Weights of a small GPT-style language model, trained from scratch on English Wikipedia.
Size: 12 layers, width 256, vocabulary 1087, 8.58M parameters.
Architecture: rotary positions, biases, tied embeddings, attention and MLP in parallel.
Training: a variant of Adam for these matrices, 146M tokens.
MLP neurons of a small language model. Each row is named by its layer, matrix (up: input weights) and neuron, and shows model dimensions 160-255. Each number is 200 + 20 x the weight over its row's rms, rounded and kept within 0 to 999.
A block is one neuron, or neurons of one layer that tend to fire together. After each block is what it responds to, as a language model described it from the Wikipedia text at the highest values.

L4.up281,190,200,163,207,195,221,195,208,195,169,214,205,209,200,214,208,217,192,192,205,243,216,226,205,223,184,214,211,198,252,188,189,210,204,204,211,214,231,208,182,203,200,205,166,210,212,186,170,197,206,175,201,184,197,202,186,174,188,213,194,166,229,205,179,204,237,194,222,240,222,198,195,204,248,230,213,173,211,205,180,173,213,186,200,199,213,179,200,186,198,228,173,229,208,196,182
L4.up432,189,186,217,187,207,230,206,215,246,187,216,226,198,204,231,194,200,210,227,222,205,193,192,188,211,198,249,179,207,206,183,213,212,193,174,187,169,214,224,225,248,221,180,181,198,188,207,149,225,201,201,232,197,196,165,202,202,194,211,174,177,183,209,181,177,218,170,185,182,215,193,216,195,190,207,202,156,176,219,174,248,207,208,182,208,211,201,211,228,208,215,193,211,185,167,191
L4.up499,221,196,182,216,209,181,188,213,212,173,170,207,217,141,205,173,185,177,224,211,227,146,215,211,179,205,213,178,210,232,194,166,194,203,165,201,199,221,179,214,209,221,233,214,209,138,186,174,170,219,202,174,225,228,189,160,156,224,187,211,224,222,196,191,220,227,198,202,246,211,201,211,182,199,190,209,197,196,202,210,221,225,216,238,208,207,186,203,202,189,223,200,221,167,184,175
L4.up572,219,233,206,180,220,210,182,208,208,210,224,182,203,212,212,198,237,215,213,187,213,195,170,194,244,214,204,244,216,256,192,209,203,182,183,173,222,225,208,194,168,163,213,170,213,185,186,204,194,177,187,197,226,215,189,207,164,219,195,220,211,198,211,217,215,215,230,204,185,205,229,223,195,194,233,189,179,205,190,196,199,231,230,203,188,207,191,199,189,194,177,207,220,192,214,249
L4.up689,216,173,183,221,193,217,195,191,211,167,175,209,217,186,199,189,217,181,198,205,173,186,214,201,136,156,150,195,241,234,208,186,165,205,214,201,210,223,186,207,195,182,173,200,173,190,216,206,201,238,200,185,187,180,218,242,215,172,242,219,157,216,180,192,238,226,173,218,205,219,244,184,180,218,192,207,203,206,206,178,192,209,214,170,194,229,211,209,205,220,189,220,220,192,191,214
L4.up767,177,158,201,217,198,207,196,192,227,186,221,200,228,189,187,180,185,197,205,228,186,171,190,172,209,221,223,227,223,223,224,210,204,212,184,198,201,219,151,182,200,205,216,217,168,206,186,180,191,178,210,218,256,200,173,176,210,202,186,237,216,192,188,229,194,208,204,205,213,187,248,234,177,166,218,240,179,212,187,217,222,227,235,213,228,207,203,233,189,225,203,194,193,205,210,192
L4.up861,188,183,175,200,223,227,196,190,223,186,204,231,233,216,219,197,198,189,210,210,230,162,208,187,186,187,199,230,217,215,190,186,214,218,219,207,179,245,207,226,201,181,211,165,169,216,210,158,185,219,191,241,232,185,185,220,201,192,189,237,175,198,199,202,189,207,199,211,221,202,195,195,241,181,195,215,166,185,191,176,217,216,191,208,222,214,214,224,177,210,184,182,219,201,205,202
L4.up880,196,216,218,192,194,198,190,168,222,165,159,178,212,174,229,235,221,207,198,258,217,159,185,193,180,188,241,208,201,187,196,215,186,240,181,156,183,227,222,205,219,201,221,190,200,220,213,197,216,191,187,188,211,192,181,203,176,185,207,216,186,180,207,165,210,204,219,207,226,241,213,221,181,239,194,208,194,211,182,191,216,215,206,171,211,193,192,183,195,203,192,183,226,214,193,204
Word-start fragments like "le". Opening word-piece fragments of longer words, mostly "le" beginning lead, leader, left, leave, plus "sh" (should, shortly) and "He" (Head).

L3.up250,198,187,204,199,204,192,191,204,243,192,200,230,198,151,178,159,205,195,160,182,195,222,195,188,209,188,156,178,218,185,207,167,166,252,198,193,174,211,195,221,181,216,215,218,170,165,214,202,219,207,205,200,203,191,194,218,187,197,243,198,196,221,198,192,209,192,198,208,199,217,188,201,199,203,189,193,228,193,219,192,180,192,209,229,240,236,201,196,213,230,201,213,209,184,210,215
Name pieces, row-end pipes. Middle word pieces of foreign surnames and place names, often after an initial B or D (Dariusz, Bazelaire, Bashir), plus closing pipes ending table rows.

L9.up31,155,179,226,188,188,182,220,194,224,188,209,209,232,183,200,180,201,191,167,206,203,220,217,188,173,196,244,192,226,195,211,209,219,212,183,198,208,215,177,174,206,203,231,228,198,177,214,190,159,194,208,207,204,196,194,166,190,191,247,186,190,220,188,219,180,206,222,207,220,219,174,183,166,181,218,194,207,182,207,198,234,216,210,219,249,181,177,176,202,205,166,201,216,195,183,201
L9.up451,191,170,214,195,218,175,207,195,239,157,206,188,218,193,239,214,214,181,188,214,224,198,236,215,208,201,195,232,213,223,221,200,198,184,199,191,196,185,184,238,199,233,224,207,178,196,199,197,155,213,217,186,211,191,186,216,202,221,197,197,160,220,206,192,192,192,217,251,189,195,195,230,193,240,198,214,205,226,174,184,224,178,187,208,184,255,191,221,177,210,213,193,200,187,177,229
L9.up488,217,188,204,238,227,222,193,196,235,182,233,226,232,226,182,191,216,223,209,199,219,177,191,210,162,191,215,206,193,199,175,186,199,208,201,194,194,213,232,204,206,195,192,219,196,189,203,187,193,170,219,202,209,205,185,167,213,204,220,228,190,205,199,211,183,210,212,206,223,221,191,172,204,203,196,229,174,188,210,216,218,167,210,217,227,206,182,169,189,201,217,183,206,213,196,210
L9.up497,199,185,219,199,199,185,206,194,208,174,212,229,206,198,212,199,211,184,204,162,196,217,201,179,211,175,214,204,227,232,230,199,202,232,173,226,232,203,165,193,199,199,188,209,177,193,191,190,178,189,201,223,235,211,151,181,156,223,205,235,224,197,205,234,193,195,187,203,193,204,178,242,205,167,217,228,187,248,176,205,196,188,243,194,190,213,206,186,212,233,198,161,215,229,228,211
L9.up623,243,199,198,169,187,214,198,159,218,193,212,181,230,205,201,196,230,190,211,203,203,199,188,190,184,228,194,217,220,206,195,212,211,171,203,165,157,196,162,204,209,203,198,200,181,155,195,208,209,172,237,194,234,209,187,220,209,194,203,206,211,200,201,202,182,196,202,222,199,224,203,201,168,210,170,183,181,237,197,184,219,190,201,207,207,217,207,191,215,227,191,225,224,236,178,180
L9.up737,206,200,197,205,216,212,182,182,213,197,190,201,234,207,237,173,202,186,170,252,228,184,246,195,184,178,217,200,218,187,215,184,213,187,205,200,218,215,180,193,172,223,204,228,191,174,209,181,170,197,234,224,206,196,164,188,190,196,212,200,167,195,232,199,211,195,203,224,187,203,209,218,194,192,198,205,164,231,233,214,195,171,212,201,183,170,223,176,181,201,192,165,214,205,164,178
L9.up742,210,191,228,191,194,222,192,218,210,227,256,212,201,201,188,198,229,214,198,213,235,189,210,194,184,165,224,200,217,197,214,178,190,208,187,198,192,208,159,195,192,180,222,174,190,178,191,184,215,207,244,212,225,249,205,169,243,174,254,187,183,170,204,224,204,200,216,197,198,207,216,198,167,191,208,190,201,223,213,188,173,208,210,220,182,205,169,223,214,213,166,204,207,216,175,184
L9.up781,181,216,180,187,233,204,160,198,210,166,192,212,194,216,199,204,207,170,223,208,183,172,232,176,208,210,221,204,191,212,210,169,229,187,210,190,212,237,168,241,218,219,216,186,204,204,168,162,191,206,230,179,200,220,224,196,206,223,225,229,172,127,214,184,190,208,213,208,214,202,176,199,181,158,191,214,192,194,213,235,183,171,207,208,172,212,178,211,163,206,200,241,203,214,166,227
Mid-word fragment tokens. Short word-piece tokens split from the start or middle of a common word, such as sp-e-ak, le-ft, le-aving, Rel-e-ase.

L9.up100,228,197,204,203,224,167,178,184,275,165,198,179,173,163,182,177,187,170,211,263,195,151,184,181,186,190,179,206,209,206,196,208,205,176,205,184,235,203,215,171,187,209,184,218,188,154,193,173,202,221,195,203,200,166,210,225,190,239,191,202,220,203,228,226,202,188,209,230,204,191,204,263,220,190,182,219,169,188,221,196,186,191,213,208,196,204,203,185,176,209,157,205,194,199,158,207
L9.up286,194,210,196,179,215,213,144,229,221,194,203,220,213,205,179,175,201,186,206,182,236,196,223,159,197,173,219,208,207,216,213,190,221,210,179,139,198,246,193,202,197,185,206,186,215,206,193,218,176,208,229,225,211,190,201,230,215,181,197,180,178,188,201,190,177,215,209,257,213,227,202,193,182,207,181,186,170,182,184,201,207,184,213,204,223,217,216,218,159,223,193,202,241,226,190,192
L9.up288,239,176,220,205,244,218,206,195,223,208,167,210,198,184,180,216,187,170,199,222,181,177,203,196,212,208,200,230,238,228,199,203,211,194,192,200,215,207,240,197,208,205,247,220,204,175,198,214,194,205,232,202,216,222,174,210,211,192,195,229,186,197,192,200,190,225,195,183,208,181,219,221,188,215,243,218,191,182,224,206,206,187,159,195,223,201,225,163,171,204,203,195,216,178,206,228
L9.up399,179,175,221,207,215,181,172,177,202,187,221,210,195,140,208,180,223,180,177,197,210,213,196,187,205,180,182,221,226,224,210,183,215,212,221,191,205,226,194,199,213,190,190,195,191,169,219,207,180,208,212,203,200,172,206,226,176,236,166,216,184,197,214,228,216,197,248,232,234,217,180,195,193,195,180,228,208,206,218,253,226,204,207,230,226,236,202,211,186,174,228,238,202,196,204,205
L9.up682,213,174,199,220,180,200,208,194,235,219,187,222,222,160,224,199,214,190,175,230,214,191,203,228,211,215,217,199,222,206,216,192,205,199,174,195,235,214,182,205,187,212,193,224,174,190,184,197,206,200,201,195,211,207,177,236,206,225,197,192,216,205,218,210,205,228,193,204,209,175,162,176,202,177,198,185,169,231,205,201,248,205,223,178,215,219,223,164,192,196,213,179,201,208,195,176
L9.up830,209,165,185,181,197,192,209,202,190,202,188,184,179,212,194,170,242,182,205,217,209,187,218,199,204,183,233,193,208,170,231,195,182,233,240,157,200,216,165,199,210,198,183,166,198,177,200,225,200,179,222,196,186,205,210,236,205,182,216,205,216,227,179,209,224,235,233,228,202,197,215,226,162,202,189,216,233,187,216,226,188,206,187,169,206,202,182,198,217,183,203,195,196,189,214,175
L9.up860,231,160,195,194,191,201,179,176,218,182,221,208,185,194,207,158,213,172,184,236,238,193,244,197,219,186,182,214,209,192,176,170,190,212,193,199,232,194,185,211,197,189,193,197,172,182,210,190,182,207,218,226,188,184,201,244,176,201,202,214,140,201,209,167,185,204,207,200,211,236,230,224,175,195,240,226,197,210,181,196,206,210,192,216,170,233,190,210,187,184,198,204,246,211,214,189
L9.up907,208,213,204,155,186,207,199,177,182,221,223,256,198,196,240,140,205,175,189,227,200,201,185,212,208,186,207,222,213,237,203,189,204,191,218,202,224,183,179,221,176,156,214,241,192,164,212,184,195,177,194,216,216,229,191,212,216,176,180,185,195,216,230,222,182,248,219,200,222,202,203,194,186,171,195,199,203,200,195,223,207,168,239,184,203,246,189,197,190,178,211,190,201,206,189,190
Table row-ending pipe. The closing pipe at the end of a table row in Wikipedia tables (chart positions, census figures, sports stats, filmographies), just before a line break.

L3.up201,231,212,210,194,194,184,219,196,224,151,148,210,228,193,207,170,210,208,213,187,205,213,212,164,177,234,197,183,204,176,139,189,235,206,228,205,164,233,188,176,207,192,217,188,193,205,196,208,207,208,230,203,185,189,183,176,203,236,207,187,184,203,231,181,206,181,202,204,199,203,225,207,197,226,266,203,205,204,235,193,184,192,187,213,193,234,197,218,171,185,210,192,198,204,201,202
Mid-word completion fragments. Second or later word pieces that finish a word already begun, such as cann-ot, reg-ion, fil-m, 201-1, plus closing = of section headings.

L4.up42,215,200,188,194,222,222,230,212,191,181,225,202,198,184,228,203,181,211,224,177,198,168,210,195,193,234,220,177,199,175,218,176,229,217,184,183,217,226,217,213,173,187,231,197,177,203,180,198,197,224,189,190,180,213,200,174,190,212,209,209,178,192,193,230,231,213,217,191,191,218,234,250,195,156,204,195,202,252,197,213,201,198,197,245,219,209,170,187,183,203,245,207,210,181,209,190
L4.up44,212,174,209,193,229,216,214,188,205,186,201,195,206,165,205,207,185,215,210,213,217,203,209,203,166,196,213,208,207,201,216,158,200,215,159,204,205,222,225,226,240,191,193,196,185,204,212,158,180,201,168,202,205,215,192,199,205,163,195,189,140,195,221,193,212,199,190,187,201,180,196,247,176,196,206,204,190,198,241,220,188,216,181,201,206,199,212,204,209,250,194,210,215,212,198,184
L4.up250,215,215,165,200,210,203,193,186,235,188,218,187,176,215,190,183,205,196,226,209,225,201,178,184,195,199,189,234,215,220,219,182,198,198,182,212,181,239,186,208,190,193,162,200,192,200,191,183,187,224,213,199,200,264,200,210,202,168,199,208,146,224,220,219,185,215,192,173,233,206,201,218,179,184,202,243,182,224,225,201,186,223,191,211,196,216,193,203,240,182,195,209,195,202,198,194
L4.up283,227,175,176,192,190,198,182,192,219,201,223,223,235,202,196,180,193,189,228,226,215,184,183,192,196,206,223,217,211,189,198,147,195,213,212,162,239,236,207,192,160,196,177,191,197,215,166,165,213,234,216,187,208,194,181,224,173,210,202,210,184,201,204,206,209,203,189,175,204,231,207,232,187,199,189,219,201,237,229,228,226,201,192,219,214,183,183,205,204,194,185,207,194,216,208,184
L4.up366,211,225,170,203,217,215,222,184,187,183,183,223,194,247,205,207,187,205,202,189,211,215,218,150,188,175,208,216,221,224,220,145,183,225,161,166,239,197,220,207,169,159,198,188,218,210,179,185,196,225,224,194,181,203,208,194,193,219,208,209,197,226,183,218,181,231,216,183,210,189,257,217,170,192,236,207,155,232,210,209,196,212,234,189,193,221,198,204,218,212,205,230,207,196,191,197
L4.up455,224,200,193,183,212,186,185,217,222,202,215,215,212,175,191,195,210,210,222,209,197,183,205,212,186,183,190,215,210,203,248,194,225,216,209,192,199,201,202,212,195,170,184,167,178,198,179,159,241,195,197,217,243,234,184,163,179,208,197,209,211,170,232,168,184,235,214,187,212,168,235,178,177,192,202,202,170,226,203,219,192,171,210,177,190,188,193,201,179,208,188,234,181,195,191,223
L4.up606,200,192,178,180,206,208,201,169,174,233,220,201,224,200,192,230,198,219,206,205,176,178,194,183,183,187,203,202,202,238,200,172,203,201,211,192,254,236,233,208,169,196,192,182,215,197,191,181,205,188,187,237,195,223,165,201,184,205,201,156,185,202,195,210,199,177,214,192,191,183,229,255,146,175,213,194,185,243,177,203,180,229,204,192,224,238,219,216,183,179,180,205,217,200,209,175
L4.up912,227,175,197,182,209,181,221,192,178,198,205,195,229,206,221,222,191,156,186,190,208,186,210,211,207,215,193,166,210,199,205,146,217,208,203,193,232,210,220,169,194,206,197,199,171,182,179,167,224,171,194,193,216,220,196,208,169,225,227,245,161,185,224,207,206,211,209,158,219,214,237,235,161,164,216,180,183,213,193,237,200,197,179,185,190,196,192,180,231,215,227,241,192,237,214,178
Pre-verb slot tokens. Words directly before a bare or finite verb: infinitive to, modals like might, may, would, subject pronouns, negating n't, also, as in failed to chart, might have.

L9.up49,221,169,222,200,196,207,199,180,200,197,236,198,201,206,189,173,194,213,190,212,193,185,163,186,215,185,194,190,230,204,203,217,206,222,212,174,181,236,204,173,205,195,229,171,165,192,221,185,186,201,175,173,179,214,195,166,199,231,209,196,225,160,193,179,215,199,255,186,193,199,217,207,204,187,197,210,203,201,185,176,206,216,190,189,189,217,186,157,165,193,217,190,218,200,231,225
L9.up61,208,189,210,240,213,228,212,236,225,195,221,202,202,200,211,260,245,176,207,195,225,183,209,182,206,185,223,187,212,238,210,204,206,192,195,171,230,227,216,215,157,197,209,170,197,188,166,212,241,203,213,210,200,213,185,195,200,221,189,205,176,217,216,200,221,227,188,217,235,215,201,179,155,174,215,202,206,200,195,203,250,181,191,183,195,212,233,203,178,184,179,202,182,208,174,204
L9.up315,216,187,213,222,233,227,206,161,179,209,193,212,212,215,196,226,223,187,197,232,207,170,212,160,209,227,203,215,216,201,201,175,223,205,185,187,205,202,221,187,196,201,191,166,172,185,191,161,214,205,201,197,180,209,231,205,219,199,224,229,146,175,223,201,198,229,211,224,208,211,204,176,203,199,179,228,218,203,206,202,230,134,243,231,190,210,204,211,194,183,150,202,233,182,216,215
L9.up419,203,192,218,188,255,187,206,188,239,177,214,200,188,210,213,235,230,182,212,204,257,186,194,176,202,217,214,192,189,245,229,162,173,217,218,189,223,169,187,194,209,199,170,170,220,176,209,224,194,173,215,183,207,207,179,217,156,207,184,235,228,219,213,209,189,182,234,221,218,192,197,223,207,201,173,208,224,209,146,187,177,200,191,186,222,233,208,176,179,199,239,178,192,227,194,236
L9.up430,225,228,199,183,219,172,185,208,229,202,208,173,188,185,172,233,178,226,202,246,197,223,185,199,213,179,185,181,210,213,177,184,216,219,211,187,209,206,194,194,125,223,189,205,190,184,215,210,163,193,214,192,218,189,212,195,192,196,160,193,191,183,225,197,184,192,212,206,198,182,220,200,185,194,213,207,224,206,194,194,224,173,208,190,207,216,172,200,182,192,219,194,207,194,155,219
L9.up431,200,193,208,177,210,200,181,217,230,170,209,194,216,205,225,187,211,195,171,186,167,208,195,189,213,228,225,204,213,225,198,211,182,184,195,210,234,202,210,172,185,233,198,197,174,210,238,222,206,180,209,187,232,194,165,181,197,212,202,160,192,194,225,222,224,178,167,219,220,194,201,205,207,170,200,186,185,246,205,190,191,190,181,200,206,232,202,181,222,205,209,187,173,170,201,204
L9.up543,199,187,197,188,208,218,185,172,221,187,208,221,170,207,220,209,216,182,201,249,195,172,193,193,230,205,246,221,210,232,178,193,183,223,215,191,192,199,204,169,213,203,185,185,177,185,208,230,208,209,194,178,194,211,189,189,214,212,201,170,185,191,261,216,197,195,196,234,218,181,220,235,204,201,190,214,207,255,212,243,262,189,195,184,204,192,220,175,213,167,185,187,238,192,213,194
L9.up903,211,200,206,187,223,230,188,184,205,211,239,216,214,214,183,242,232,184,214,180,222,153,198,203,226,183,225,188,204,222,220,192,197,181,199,194,207,227,208,181,203,207,211,204,151,158,190,199,197,221,180,188,174,195,165,195,215,200,188,175,210,209,205,211,214,213,201,225,217,171,198,222,218,196,195,182,214,203,204,170,225,190,236,184,177,210,195,168,191,194,229,191,204,192,216,189
Article title closers plus word fragments. Mainly the closing = of a new Wikipedia article title line after an infobox (= Paracroton =); also mid-word pieces like serv, ot, fl.

L4.up48,214,185,182,186,184,183,201,207,196,209,208,209,234,200,227,184,196,214,170,207,175,199,176,151,150,197,187,191,197,188,232,200,182,227,211,202,193,240,244,192,231,168,209,196,195,209,224,198,213,207,173,228,191,208,210,213,199,215,196,188,158,214,191,196,193,217,199,205,234,186,194,195,176,190,217,222,194,198,215,229,174,220,204,239,214,166,225,186,210,211,231,211,209,205,170,257
L4.up311,176,171,203,194,219,236,192,193,203,244,182,203,236,180,204,199,191,204,183,189,197,194,191,178,181,205,204,181,192,254,219,171,186,200,206,199,203,243,237,205,180,211,202,202,172,165,190,142,180,190,214,197,215,216,180,152,186,193,224,199,172,152,187,211,200,202,213,216,238,234,200,203,209,235,197,216,182,167,199,189,176,181,219,204,192,198,202,205,189,203,193,186,202,208,189,204
L4.up488,207,218,226,200,210,242,234,210,218,196,166,247,195,184,235,203,187,194,184,200,179,209,210,161,155,194,229,187,195,223,183,182,180,208,209,204,195,208,206,249,212,184,237,198,203,158,226,195,211,210,186,222,202,206,204,180,191,245,194,194,203,182,208,212,197,213,176,196,183,197,216,239,185,188,222,186,215,170,210,178,218,206,210,203,220,206,180,199,201,190,193,191,202,197,194,192
L4.up503,203,154,176,181,218,233,215,200,217,202,209,205,204,208,219,218,181,189,191,229,199,162,177,181,188,162,186,219,187,228,233,191,208,224,184,182,211,213,224,206,221,187,208,203,169,176,189,196,229,215,219,195,214,218,198,188,202,180,205,182,184,199,205,195,204,233,189,180,200,217,214,205,145,178,186,188,186,218,207,242,172,229,198,214,205,191,203,210,206,217,181,218,182,208,173,186
L4.up664,190,215,207,178,220,225,200,194,183,204,211,199,228,216,197,207,184,233,178,203,226,187,185,136,230,189,179,201,227,184,196,183,201,213,198,195,198,182,181,237,186,178,180,193,184,199,242,197,197,175,228,194,199,248,180,219,228,193,196,223,210,178,225,215,191,202,202,195,197,198,193,193,196,167,192,197,178,214,215,225,219,203,240,216,217,221,212,221,204,195,206,164,199,213,158,210
L4.up667,234,185,162,209,201,176,196,197,203,228,196,210,220,203,194,187,182,211,215,183,173,218,199,200,220,199,186,181,203,224,201,225,196,235,157,198,205,222,185,224,214,193,212,197,189,188,230,203,249,208,180,225,184,208,214,191,212,195,173,187,185,194,214,159,193,183,209,185,239,247,218,208,208,187,214,196,212,222,193,210,215,201,184,228,193,220,204,198,198,207,175,194,225,213,186,198
L4.up773,202,196,188,201,190,198,196,204,181,207,187,223,218,200,258,201,187,217,221,197,196,191,220,180,194,174,202,180,216,211,177,151,232,201,216,209,234,217,167,213,156,208,194,173,235,226,172,216,188,207,162,229,208,195,161,203,187,216,203,220,209,207,207,236,208,173,189,208,218,243,192,229,213,218,193,188,199,200,169,183,199,209,198,204,201,176,209,181,216,233,217,180,181,219,223,202
L4.up814,226,199,215,175,185,228,198,178,182,221,205,224,205,198,220,198,203,228,205,200,204,195,217,155,214,191,243,206,208,221,192,235,215,238,201,200,219,234,191,180,235,192,203,245,233,218,204,213,183,184,190,234,183,211,193,174,212,200,205,198,210,205,193,221,203,203,195,174,214,190,214,219,181,180,219,181,182,217,175,178,187,215,198,235,214,252,170,200,205,196,197,188,181,188,188,208
Mid-word fragments after split. Short word-internal pieces, mostly a vowel "o", right after a one-letter capital or lowercase first piece, as in B-o-ard, G-o-als, N-o.

L3.up512,210,183,227,244,213,201,199,174,194,161,219,209,197,207,210,173,224,217,218,218,262,199,208,183,170,184,232,189,176,186,225,189,198,226,217,192,197,195,148,198,197,209,198,204,208,221,174,161,169,178,235,169,188,229,192,177,187,203,222,210,206,211,227,193,194,257,177,218,243,187,195,216,207,223,176,207,197,198,211,197,184,204,179,210,185,218,182,195,192,202,195,202,204,210,208,218
Mid-word fragments "or"/"le". Short word-piece fragments inside split words, mostly "or" and "le", as in Greg-or-io, rec-or-d, Car-le-bach, princip-le.

L4.up7,216,196,224,182,201,176,202,229,170,171,190,201,208,156,212,198,191,204,205,198,210,180,189,232,222,227,201,205,208,246,202,193,224,221,224,222,200,189,171,206,201,200,233,225,177,160,211,160,210,200,200,196,197,216,212,189,210,216,210,202,215,164,224,182,160,193,205,208,183,175,193,203,169,173,191,171,180,209,202,208,212,161,244,196,178,203,157,196,219,187,212,189,208,177,217,229
L4.up155,205,227,175,224,178,219,217,181,191,166,187,170,176,202,199,216,214,185,224,212,230,213,183,180,213,204,180,186,204,179,166,187,196,215,204,216,200,186,152,201,171,161,200,201,187,218,202,199,218,220,149,176,217,182,171,211,185,225,176,207,208,185,193,164,206,231,167,164,213,203,220,207,203,216,221,233,185,179,233,170,217,212,205,184,190,216,233,191,194,218,180,188,203,173,200,220
L4.up160,231,216,215,168,208,211,182,200,199,185,180,187,221,196,184,216,223,196,191,161,186,152,222,174,155,188,228,193,245,211,216,184,218,209,216,173,191,219,201,195,202,226,155,179,225,173,195,232,203,195,181,197,197,184,202,201,203,182,196,184,207,200,200,168,232,223,195,189,218,198,209,191,181,224,231,200,175,192,241,218,200,213,208,215,216,213,162,189,205,203,217,216,220,196,204,218
L4.up409,202,200,185,165,205,165,249,234,182,194,250,210,229,185,188,194,194,197,201,148,175,213,201,150,216,189,207,191,194,202,195,197,195,232,209,210,196,180,190,211,223,207,213,181,203,192,213,185,173,222,185,219,203,195,173,193,229,222,199,183,205,174,200,192,188,208,196,207,213,203,234,226,204,159,197,184,206,203,196,197,218,195,201,191,195,200,216,196,189,205,198,225,228,195,197,218
L4.up648,228,184,205,202,255,189,234,202,168,181,220,211,207,194,212,190,240,186,196,231,204,210,214,194,204,206,192,200,193,252,221,185,210,219,219,220,198,206,179,189,178,231,240,197,169,167,221,194,208,263,200,189,216,225,221,196,209,233,191,182,172,185,220,164,179,215,212,203,179,176,202,210,193,181,181,194,193,221,239,200,202,176,210,189,215,204,181,180,188,198,203,224,197,196,175,185
L4.up674,200,254,207,218,208,219,198,201,175,150,241,200,210,195,227,195,231,175,181,185,213,199,213,199,194,192,201,200,200,224,179,188,194,210,199,203,243,215,186,213,183,175,216,205,211,168,187,173,200,194,186,177,172,216,198,178,163,198,209,199,224,212,220,191,219,227,183,191,211,208,210,177,168,190,183,180,210,225,246,189,183,180,193,168,221,215,172,204,221,216,191,219,226,198,187,193
L4.up831,192,189,205,213,232,211,212,217,201,173,230,198,221,202,191,155,224,167,186,209,175,210,163,232,222,228,212,207,229,194,209,238,197,211,205,232,182,234,220,198,200,202,197,210,177,229,203,167,169,177,216,191,213,214,195,202,201,216,188,215,185,165,176,209,232,229,168,173,209,188,231,204,201,200,206,200,164,178,232,187,212,201,183,186,202,191,198,208,223,200,188,208,211,224,193,181
L4.up1006,234,207,172,207,193,182,193,173,195,177,184,200,199,201,221,227,216,224,213,216,190,193,207,185,183,164,204,211,209,182,212,180,180,188,221,185,245,220,156,187,197,226,213,162,193,175,179,201,204,154,209,209,213,186,181,168,195,218,193,218,169,203,201,164,211,261,192,198,221,200,205,195,217,221,202,215,207,198,258,220,218,215,171,213,253,202,221,214,194,212,199,193,215,207,227,210
Main finite verb endings. Ending piece of a sentence's main finite verb right after its subject, as in It flows, He led, The book closes, brought.

L9.up58,240,171,201,164,184,218,209,177,157,220,189,195,227,213,210,200,205,210,213,194,244,176,217,201,182,200,198,243,195,205,214,207,234,172,176,196,186,193,148,199,180,172,234,203,195,209,219,151,188,195,270,185,201,173,222,199,207,196,216,214,182,169,209,182,169,209,208,187,212,228,199,233,194,212,214,193,203,224,208,186,230,217,197,225,174,225,199,206,182,164,220,193,192,171,178,204
L9.up233,190,182,194,185,230,213,197,182,186,199,217,203,204,205,176,202,202,196,193,224,213,187,174,197,188,225,216,230,207,221,207,171,219,181,219,225,161,195,146,210,203,207,264,179,176,200,227,201,181,191,206,205,180,189,220,219,233,208,248,192,176,207,223,209,194,201,221,172,202,174,222,213,180,183,195,203,181,181,212,192,180,204,233,222,169,224,192,236,189,206,178,209,211,165,180,230
L9.up536,188,213,199,163,207,193,226,219,174,181,193,192,198,217,214,223,219,196,219,168,198,169,192,187,169,211,225,165,186,222,233,194,207,226,210,187,231,220,180,186,185,176,191,197,200,202,184,161,155,197,204,209,212,185,204,187,222,208,219,190,213,174,240,206,184,211,214,225,214,229,232,238,182,173,189,182,187,205,181,220,199,169,196,186,192,203,213,189,197,206,233,219,203,180,213,204
L9.up747,210,218,195,193,200,223,193,170,209,202,190,209,197,205,235,198,178,182,219,217,210,221,219,212,228,217,207,220,234,203,220,179,245,237,197,185,234,212,210,208,218,215,234,226,195,215,206,223,214,204,182,194,217,183,203,203,175,178,196,197,161,189,214,170,187,191,198,178,209,198,220,212,187,159,177,216,194,240,206,220,220,172,235,194,187,188,157,197,206,235,203,221,188,191,176,250
L9.up859,170,193,187,157,184,177,198,244,234,211,196,189,221,241,201,198,189,190,219,180,211,159,228,187,219,192,190,227,212,235,232,198,208,222,208,194,212,216,177,193,211,209,200,203,184,174,151,197,205,190,237,166,204,214,217,215,203,192,222,213,171,163,227,207,177,190,197,203,219,229,238,217,195,185,196,224,198,217,209,205,239,194,178,207,182,200,162,226,223,209,185,231,181,181,193,175
L9.up861,242,191,213,167,193,202,213,217,211,223,194,200,185,183,179,206,205,159,189,207,230,149,184,198,209,224,214,212,198,209,215,189,203,216,174,221,199,207,197,174,190,188,242,185,180,181,171,180,204,182,195,188,195,181,202,177,202,198,209,207,134,153,200,206,192,196,196,245,192,233,207,195,205,204,169,206,204,208,221,180,156,199,199,159,180,221,166,192,200,215,152,255,202,188,220,204
L9.up866,193,211,213,201,154,240,203,168,246,187,187,178,194,192,166,206,220,194,172,185,219,161,199,187,208,267,201,231,188,200,212,198,196,202,221,169,183,195,187,215,194,223,213,178,182,186,214,201,223,189,222,138,193,199,217,198,218,225,226,218,179,219,200,187,185,202,192,192,180,221,234,222,203,185,177,204,186,201,232,186,181,192,198,195,176,211,181,211,221,201,184,185,205,192,215,228
L9.up946,237,181,210,175,210,187,202,191,196,209,200,194,221,186,202,196,202,223,166,236,221,182,175,186,208,203,183,215,219,219,223,208,192,211,189,221,194,234,198,206,203,174,189,195,192,201,188,206,235,156,236,185,208,214,190,195,209,226,215,219,208,201,215,192,199,192,217,184,202,195,188,218,171,186,189,203,187,196,244,163,185,206,203,208,178,206,185,183,187,161,199,209,195,176,202,209
Clause subject before verb. Pronouns and the last piece of a subject noun just before their verb, such as he, she, who, they, it, "Ry-an informs", "g-ame remained".

L3.up330,244,192,191,179,221,163,212,227,183,220,206,213,214,222,214,224,233,163,223,178,207,179,212,178,200,201,210,195,173,227,208,184,212,244,201,186,204,198,178,205,184,199,191,219,223,210,167,172,180,192,206,214,208,209,201,195,198,226,241,211,211,200,195,195,170,195,205,195,200,199,222,200,183,169,197,210,200,230,203,213,171,211,178,198,185,208,182,199,172,195,195,237,176,181,191,224
Pre-verb subject position. Subject pronouns, "who", "also", or auxiliaries right before the main verb, mostly in biographies: "She also stated", "he asserts", "who had".